MLP neurons of a small language model. Each row is named by its layer, matrix (gate and up: input weights) and neuron, and shows model dimensions 160-255. Each number is 128 + 24 x the weight over its row's rms, rounded and kept within 0 to 255. Numbers have three digits each. A neuron's up and down rows have the sign that makes its largest values positive.
After each neuron's rows, "fires after" lists the tokens most often just before its 100 highest values on Wikipedia text that the model never trained on. A number after a token or word is its count.

L3.gate492:132083138149153169140157107133106119152055140155115102138120172130071133126149149137092114117117114173133132088109158112103148159116130129096140145140116096140141103115115123101132098174124126133149130119111091118141049094162146140158110127153166100134100112099090163111155113115082084167
L3.up492:140119132130150139106116125145111152120083117138086141064122136155108165141178111089130178147103139128177122106136160153113129124181128116152123129123140099125105138145152072123157117129108125099138120148122139102112092148141105105087132107163117148125137124116090135089100135158138104060
fires after: " c" 32, " C" 18, " r" 8, " Sc" 6

L3.gate1351:128110151139115125140093078136077112127086132186106136110158132125130145116147105094149140113160131144143166177144147171106156108149114133129096117153133147116116102091140114103114132160098113124106116156140119170144137121146141115164122124149129146151167179103125130168178111128146082113
L3.up1351:148128154133111118143132117147168125136133126129140154136131154156134122116123121142148114158133153162115107147138135109103080112135100141148158112149113077101140162152132128100131116093142118145132145134125106083143145092079135134107112106138124100050131122126138109148170141136138135138
fires after: "p" 16, " comp" 16, " des" 9, " cons" 7, " resp" 7, " Rep" 5

L3.gate704:135150059156113114114132101117162133110140144143096152142136096144138105107149132081122113120048062138153145127110114103179144142086114118106097153120113150119151164175107135163127152107120091132144185075095126134151100110116106120138121163108121131100119142135138145095147128141102126108
L3.up704:152140075169133131182139138106128124092135152112125126121115100149103136151131112118146176104118117096116138123088097119111130139122110137112133146162135128133115170139126111113090151148136110136138170115115139143131139100116100119094137144107146157087107106171139139109112124119186129094
fires after: "S" 16, " U" 13, " e" 11, "ra" 8, "8" 6

L3.gate916:144125103145152118130119124148093141161116164130122143117102163149119114124109144103111120107123128150137164121102158125139110133107195134119094137112132094154132108126162140129122133164163110068137125118131126141127098117090118140137085130107097138098149115121088154127110084161130131170
L3.up916:127143130145114154100127127109144127204083138071102111085168153131128111140106112119156111122141150117139164083122136144127076075129147109146162097162142143150107125151134109149150151126122169092112116164133140089098112146139129163151116134153090121175123145092138140122157068138089139123
fires after: " a" 18, " A" 14, "A" 9, " F" 6, " Ad" 5, " H" 5

L3.gate381:131111144146120095133121158123131169145119124114110130140106139118099128125096113153116175156097151132184149123094126083160137048154079099089112149153109090160098152140143187106068118154112159121159131159147118119147119102096084117126097118122145130124094142150115119142081142115140134158
L3.up381:128131109154174161151141127152140143125115113131076137095142139087127149156155122128171109120121119140069143139166082173108145130132153103115096098138102147109118114143135120136104096139128134113125090153066112133122137121111091119104153152132160117125169132098127120131131126082143148102
fires after: " ar" 16, " Pl" 13, " con" 13, " c" 10, "sh" 6

L3.gate559:135129155113121137081139158142117145083131128168119098119097099187154136126107155107131130163102125128114160141143110075142155108163132132185162118082167120101105097130111147150120147124145101115111071143163135118119166119144152129116157112179127136123144118162100120126127142141191110127
L3.up559:125115131116140120101105139139158149105131153128132109133136116117146145140130152147142128131149175156140092134129137123146164110147083141130093143131158142114138077112102122134131141116151136098123135090135149121113092104075135146063151143135127153137149125170107121108140112146124137151
fires after: " R" 29, " k" 8, "erv" 6, " Pr" 5, " s" 5

L3.gate1275:130134121134152138165128065160141151125125101110143136174078138147140135148117120135132116059124139123107178122103164110137143133174102156137134126170125118116114105096067135120137117096109133126160147115128126123172107112097115113139151093138118148204106188084132129123114164140107157159
L3.up1275:136109119104065111098141113117101146127108086109088167171146110130104103124114152149110128127093137141103149153177102162137131118108123166111141179125146116122135139139105123095096085159165099078140107125126144158109121136103126142155080127110150130116118146101146120112135130153110097138
fires after: " h" 20, "h" 14, " wh" 9, " H" 7, "itt" 5

L3.gate216:169113116116073118133134164108136118143142097069099164142178142152172146122126096134140115086139156105109139117102120135166139153157145075161136127103095087128118132074190110130090132123129106115138148125106149138164097135157123156136133131131095157113122115139111105102142082146168139087
L3.up216:148114161166123111163179122143115107129111136152117114135134143131103088095155138117142137171158139103113135115168089139102122104114152106115113155134152109103189120156098103119103115120102165150119142131150055131104154113154123149141169127110121095054140123113144108101118096155112126118
fires after: " |" 68, " U" 5, " O" 4

L3.gate720:142082076135153110135138107105130149150120134133106150133123088120168114076143128149121099162121144110141137149129129127127107117145144116135118125113115129106150163134175114136083110131097090110148108109109144142140086131119116108126132156099089093114097137124113137153126103077114116101
L3.up720:124124116132152104117118123112163189125128131132110105137101150137106128148133148144096146134118135124131101100144096076134149158094117167140122138117146152138151151097119140140144101107099150136108123080157128118091154171134070132097098134098100156122134124136112133118100140107105098090
fires after: " Gr" 16, "k" 9, " gr" 8, "r" 8, "z" 6, "s" 5

L3.gate520:110172175155142135147093178105113085092150109178120125140154119134167154124175129078127122145118126140152088109113115141125123141114134125116109150117111178103089101137149087086102078126120171121148163150152104148134141152130146087143107128099133117116126102107108166108139096105127147082
L3.up520:079112096154082164128050187139131173162105135156148123122130131156146143113116086136148117156160123124118148144071112127171122120132187150114118093121134150110103092130156085099116113141135149128116142098127109131118128149126142144107108096098125093119142081084131120177107146126087139120
fires after: " comp" 13, " De" 11, " D" 11, " rel" 6, "p" 5, "re" 5

L3.gate946:171146185091154126200129114128122147125115100126126139122132101133108143111148134108131085118140116137120156109104107138139143129121148101147089106152137137134135185120126109112152107185090196150152149151108113123153106108124124114146149116155134164152151119169132147122116121107125142149
L3.up946:173147124125148080161111151116133131130111120118115131116123099152130083120128146113149066113153106123153091131178111111117102137110127139179170144140130120116119112111131127103141092117101140106109146133103137135135155106164149115139092098149129131100123078128131149156150115114150130147
fires after: " and" 23, "," 11, "s," 8, "w" 7, "e," 4

L3.gate787:163110086136096099140124116143124141114192087141103136126119114159126117146095162137085132152180117163144127110096126099175114205155133099110125134130103095140095115130162141130089127059124158139150140076102125166133135118104104180124148148125130115102111120149153127113101122136114108147
L3.up787:129151098124141148185132111120110171120163116156108144098119147099102111105147123096170130125164146119136117143159145134139127129131082138107149119149169108118116107080138142119138117132148112130101137144141131153168150080148111096138177123164144129116138141130128117169148150121156127106
fires after: " Is" 12, " University" 10, "ar" 10, "ur" 9, "ld" 7, "ol" 6

L3.gate1172:141132095151074105137090148115104117120159171182140116090127146120072140118124116150141134130122086100120145119148127097159150114143141130095135140114119113131156130123180150137150163080092141098134114127084136114111143129157180139129122128173125163108115138119133138101113127116140124134
L3.up1172:153141117104123098087085094142121059122116095139099126073129137166125193129103137106069128133137133130123129137129151104110167119072076118126129075098143163113154169130156157136109150127155136104119147126109169105140165135127149135118128145140135079121126131106183143151126166115144130126
fires after: " S" 22, "V" 12, "M" 7, "s" 5, " prov" 5, " Comp" 4

L3.gate326:173114115147162120132130127092144124151123132104116163122135150133148099094122118159157123127084108123101151091119130125125133174111109151141141127116093157137136118134158159145165134111124172144144111127118128161111173117122088121145122098134153145108133150131141138146128143152081152127
L3.up326:176103167152142170164120089126137093116140140089142123163125110119147091136133146152121163146104063154108100154126152125141138162121095122098114105136132187113119098094104114127095121122142125104118154088140144156139117141060152134112104121108103135129113122138120097074146128131138160118
fires after: " Is" 27, "s" 9, " is" 9, "c" 7, "ik" 6, " Christ" 5

L3.gate1469:149117125117136108088128134073131121103100105084114137108122161125143132125117150107130139115155155127098179108145154148115115111168146170109087139113121141101105166151128106148163111077107135142151144134133104129121105117111095135139136160111144132155101148145126106122085141113194127160
L3.up1469:144125143100128101083169117136163143162118123127093164132120111111098113149119112109133119113131136157125108114113145142103126135093145141110099100129141182144120124167122135097117119112106125157105167125140095099157121090098123094116159129115085131118158110134089127133112151123158141141
fires after: "id" 25, " pre" 8, " En" 8, " ad" 7, "0" 5, " en" 4

L3.gate217:162161106135138123150117122128114097090099100165122146137136085167156108086109088139097112134112130102145084104154095109152121130108143152105178077133125146129106109137093169088164141152115158083145153127123146167183096148143113120118142121139057179133130137178099163148178160119117136145
L3.up217:153149119135104132159093095113104152103156130132169110157143153113146118106116141133089093182135181156135128128200157159100142095102153116105120107103125141097147196104129133179099131132147112139065112117188131120135099147136163095130129085140126146133070149135157099125093139131099154142
fires after: " att" 11, "-" 10, " h" 10, " f" 8, "." 8, "ok" 5

L3.gate887:163142074156138169108119129198105164163115132141122110118154105105148159160108096108107156140117168114157141123132112098134161110131102134167101157137122101105123130109147173111120129095137123133104142122124126137148096137125119131172157115116116121147144109147113144137141143132151142101
L3.up887:103126120147067135149103116132108119153136118142132113136121132167154136130159125134110116149152151113104126119103126161102120111122115126126106152111102172111150124122107124114110132109153133115134134177126118113165148124120112128102143150112129152134102114126101098127123086134105119114
fires after: " s" 24, " N" 10, "J" 6, " j" 6, "S" 6, "|" 5

L3.gate1154:139143149101123077137090149122129133130095140108110133139124139123147137122118131159135087147126125136117109127126153148159138109140129083145126136115083158129124123106146141076126104116132096174118127112093116137126140142127104149146133126128128144094107180087125155126103127144103128165
L3.up1154:154090126173118149115088147086122136121163154107136145123115187170152107127143135095108116106101114134148126161136107092140155108141157104117140128116104127088123138104100126149118159083108111140138185137137121113161148123106108116082152142098169152175116104106153159158148185114145110128
fires after: "a" 23, " A" 11, " be" 9, "-" 8, "e" 5, "y" 5

L3.gate1329:128089145107166155159154117105133110084153133130154182135127110152143114138089143124168098126124137169169134132126160108123116138131104099122097103129145123116120138135141149091136080095113129116129144108184107175152105083135103133178119126122140166126150139114122171130133109100185132129
L3.up1329:150160081114110156141105128128103129129126141123172095115148120130135141163145124134182157110151127117095167152128110136133145088158145112099112139084140144151093124109137151096149120117151126111188111123155132095131114086128150113168152094121146143131138172149134191127116135094115098113
fires after: " d" 24, " D" 10, "ad" 9, " m" 5, " one" 5

L3.gate534:112169158129146166166138139151164111145106102070094137133116111138145156127129086139110113138104140160120180147146149160136121106129139133112143087127098120095116131116158140135116136167116109147162104130120185121123156137163114145160100131140116118099101126118118116100115131130106138127
L3.up534:138143127159145108147116084117132101141122129128102116148120096193161113113141161164138090148119139177108124165164091148149151140129143131103154131093108142117135160143142138144060119132149153148139116094131156104108138121124110157152133106129153166129130125153111117096136077140096161142
fires after: " A" 19, " inv" 16, "v" 11, " B" 6, " v" 6, " Sp" 4

L3.gate311:160145147130104130124112111077086112144136163170165133158110120173155148061137132133138118099109149143126129161134150105125146136105128165123158102128125147132169126103077108144119138154138106122119101112125091154101157099125095107113111161142146110105145135115124141178141094131131139087
L3.up311:175171137106140139105163123138175112167133129153112096102110115179100106112145118148117156123099154150141190104152110120115148175127164119136100136116140118087160152153109088103139107137091166083115165106154117120166148139138111113118121102153167114133127099108139179143125089117140104120
fires after: "p" 15, "w" 9, "f" 8, " J" 8, " P" 6, "gr" 5

L3.gate1266:151159167125124106136095149110120153101100152089133134109128150131134127103130097103097144128164162128134132137145107112079143122118117137163155104114107147124152074147124094123092155118125107150083173131104129140141156094115119127108155131144147135169136120127125173148126103096146105149
L3.up1266:161115148105159134155100120141069136118116171129137149110116125141114126153128137111103128137171144100113182131079162142142108137138117131129144146154118126171094107120146121125146127172104118120143106095110137144095188160127139128139128126126107120112112168132164098094171096148173151118
fires after: " re" 11, " rest" 10, " rec" 9, "es" 8, " un" 7, " head" 6

L3.gate1508:112086115101134104144153096097154130104116181121112130088120166132108138141145086112109161112115146118135088155105172085119126160158134122087162091131142136118113140123204104128106093141124123120142165155126132124150123122156087106149108157140139131122092102104117101122137097137151141113
L3.up1508:146113135116150148115112105088121084131101155143146126165153125146158122161084167111113140091117139175129104171126105152135112151149130103106141146117140148135092115100104116114098159191116092135087137147152155096113065130089071121109104151131154141142149126149144158102148117081121150083
fires after: " v" 13, " m" 13, " R" 11, " B" 5, " M" 4, "ue" 4

L3.gate643:138129134174128094098134122154124149163095115146106141149122084123139127161179094127101152076140144140164148120151144150149142151131136134148174124143188111129121084123151149108110084136131129070143146130173120096110080089169101128173131147112142133108161138145160095177120137116123118106
L3.up643:105102129132140130106156094128129148105142130112105159125147143123096094176132118153133117113178137106156116110116147155086119135139148073098117096158167120151160104133113056127132089122169143166136151121188088151179153127150188118092125156161154080110159118153114109150105172190110136132
fires after: " D" 26, " Ch" 13, " Sh" 10, " I" 7, "h" 6, " Wh" 6

L3.gate278:162128113135139132134100115133112100104100089184106150103128098156128170103166153105120122119135170123109132126127126138115123095111180125155130137143121192150133105130124099105123160126135136111126120118083140121146160141084124118134124147110185115115137128130152130132097125166112104098
L3.up278:099131148118129174120132096114143131131137127106130124116135156114137151122131147145125154145107170153119090119127116153119153123105125110112135121144116151134079122095114136150145149138104117127164127142168116101133125164092107129127099145144115137127116126160156198086103131157097127089
fires after: " (" 13, "–" 12, " d" 10, "b" 6, " B" 6, "orn" 5

L3.gate511:114093160090111133135135139152135148104092131119122109132153144120123137118125123161142157118149156160069125094129136105123132144151117078151079198131147127127106109115141145107152121114089120129133149066108150130100168135163102096118134119164115091145123115136125153154122099123130120140
L3.up511:126105113121139169143123126094107149089133133133152166103118133146111117099195104130119144155140138133093172079140078105096138132120131142124114112100137129069102076083100135097159083140145149120093125131120091122118140122144113172116089139150118065087138113129150144128130126122151166106
fires after: " |" 18, "-" 10, "p" 8, "s:" 6, "ir" 4, "ac" 4

L3.gate650:134165115119105134146118170131157098148133141116140125144134141180124121118131108096135114129124093122103151131128153101133181103105133136146099126132144140131112092127172113118157111136162124169126136113194125137156108119117120101112155124150174131136111130109121127128171089122126124181
L3.up650:124169105104104130153133137107125126138131138085162134114131128080141130110128134163087125129119130147070128165124117136143151131124143135165126141160120126099111097111141052107123107108117112121083151107148116149124116153104103126116153103169063188074120144124119120138173126105111101101
fires after: " d" 21, " D" 20, "D" 6, "im" 5, "el" 4, " ar" 4

L3.gate658:142089133158130113117115118130138132149083135103112141134171117096154141144110123097139139145096111158088157127115134094138153165105126140170128162119097162125107113122152124074082117151116121106096118093087133091106060134161160076157126108146094141126106162125156126144150130144098121133
L3.up658:109129107090136139161145140135124132120168119086135131121139143112109123134163112111127111109099102144114105147107125127104098146104137121134158111084169097073114127113133124122159141125137144079115082158114161128064116104127114122135155136129106114153142165117155074113080114151086129149
fires after: " H" 31, "os" 13, " An" 6

L3.gate173:137167138138110110108127143154113139118108167108129119160132133121175139156128135060095139151115181170101139120159116134104141115091118140107102121113091078130124153157132188134156123141115124151153092168114124108117162130104108144162143116120122153154138136080135110124091099137152107112
L3.up173:120087114125084095127131130143141128108143127126109113130159094153086142093126138172130138133155118103131124144117156114115108144107097120131097096147164127092145130130122142077120177142163119107168116163077130149139117130119143141132107090105104132122128143116160112082176170103113149088
fires after: " F" 33, " f" 12, " C" 10, "red" 7, "f" 5

L3.gate1439:120152140100109122101134111119124105143141136157142118097118138124100105141095105105141164115108093146112140121167093125117150178076139118129133180126104132117155147139153120093098125164083172110144125108143096148111159133127118116129097102142140175126176119120088124130108142195134117075
L3.up1439:097102129082144132165117169145152133123161156131159147121101142123126155113186138106127161163112119151153137115130183096137119130118127144099113138144161158143122148136121116118148129114125153136142090126126163101107182145097084139115134130114095128153121103185108142142132115120121130142
fires after: " p" 19, "us" 9, " ra" 8, "ro" 8, " ab" 7, " Sc" 5

L3.gate242:120115150126145115144129151147140055142116106126136152113138165157141101194114107086126174112124131128138098159072163108137098111141106111101099143105107155112089120136081084132120103077113108141119157169148166117152145116131100115158169122057106146131138184116136145131128163085114126131
L3.up242:180114169135109119139155133139098168134159151158128154130100135119146105177143172089133093153115136062142154149120118084156176191143136118111117116112138166131099128150142085128119081104123160122113123113113125150119141135069113117119117143119120129134086107105120150094121101107152115104
fires after: "ra" 30, " U" 13, "at" 8, " ad" 7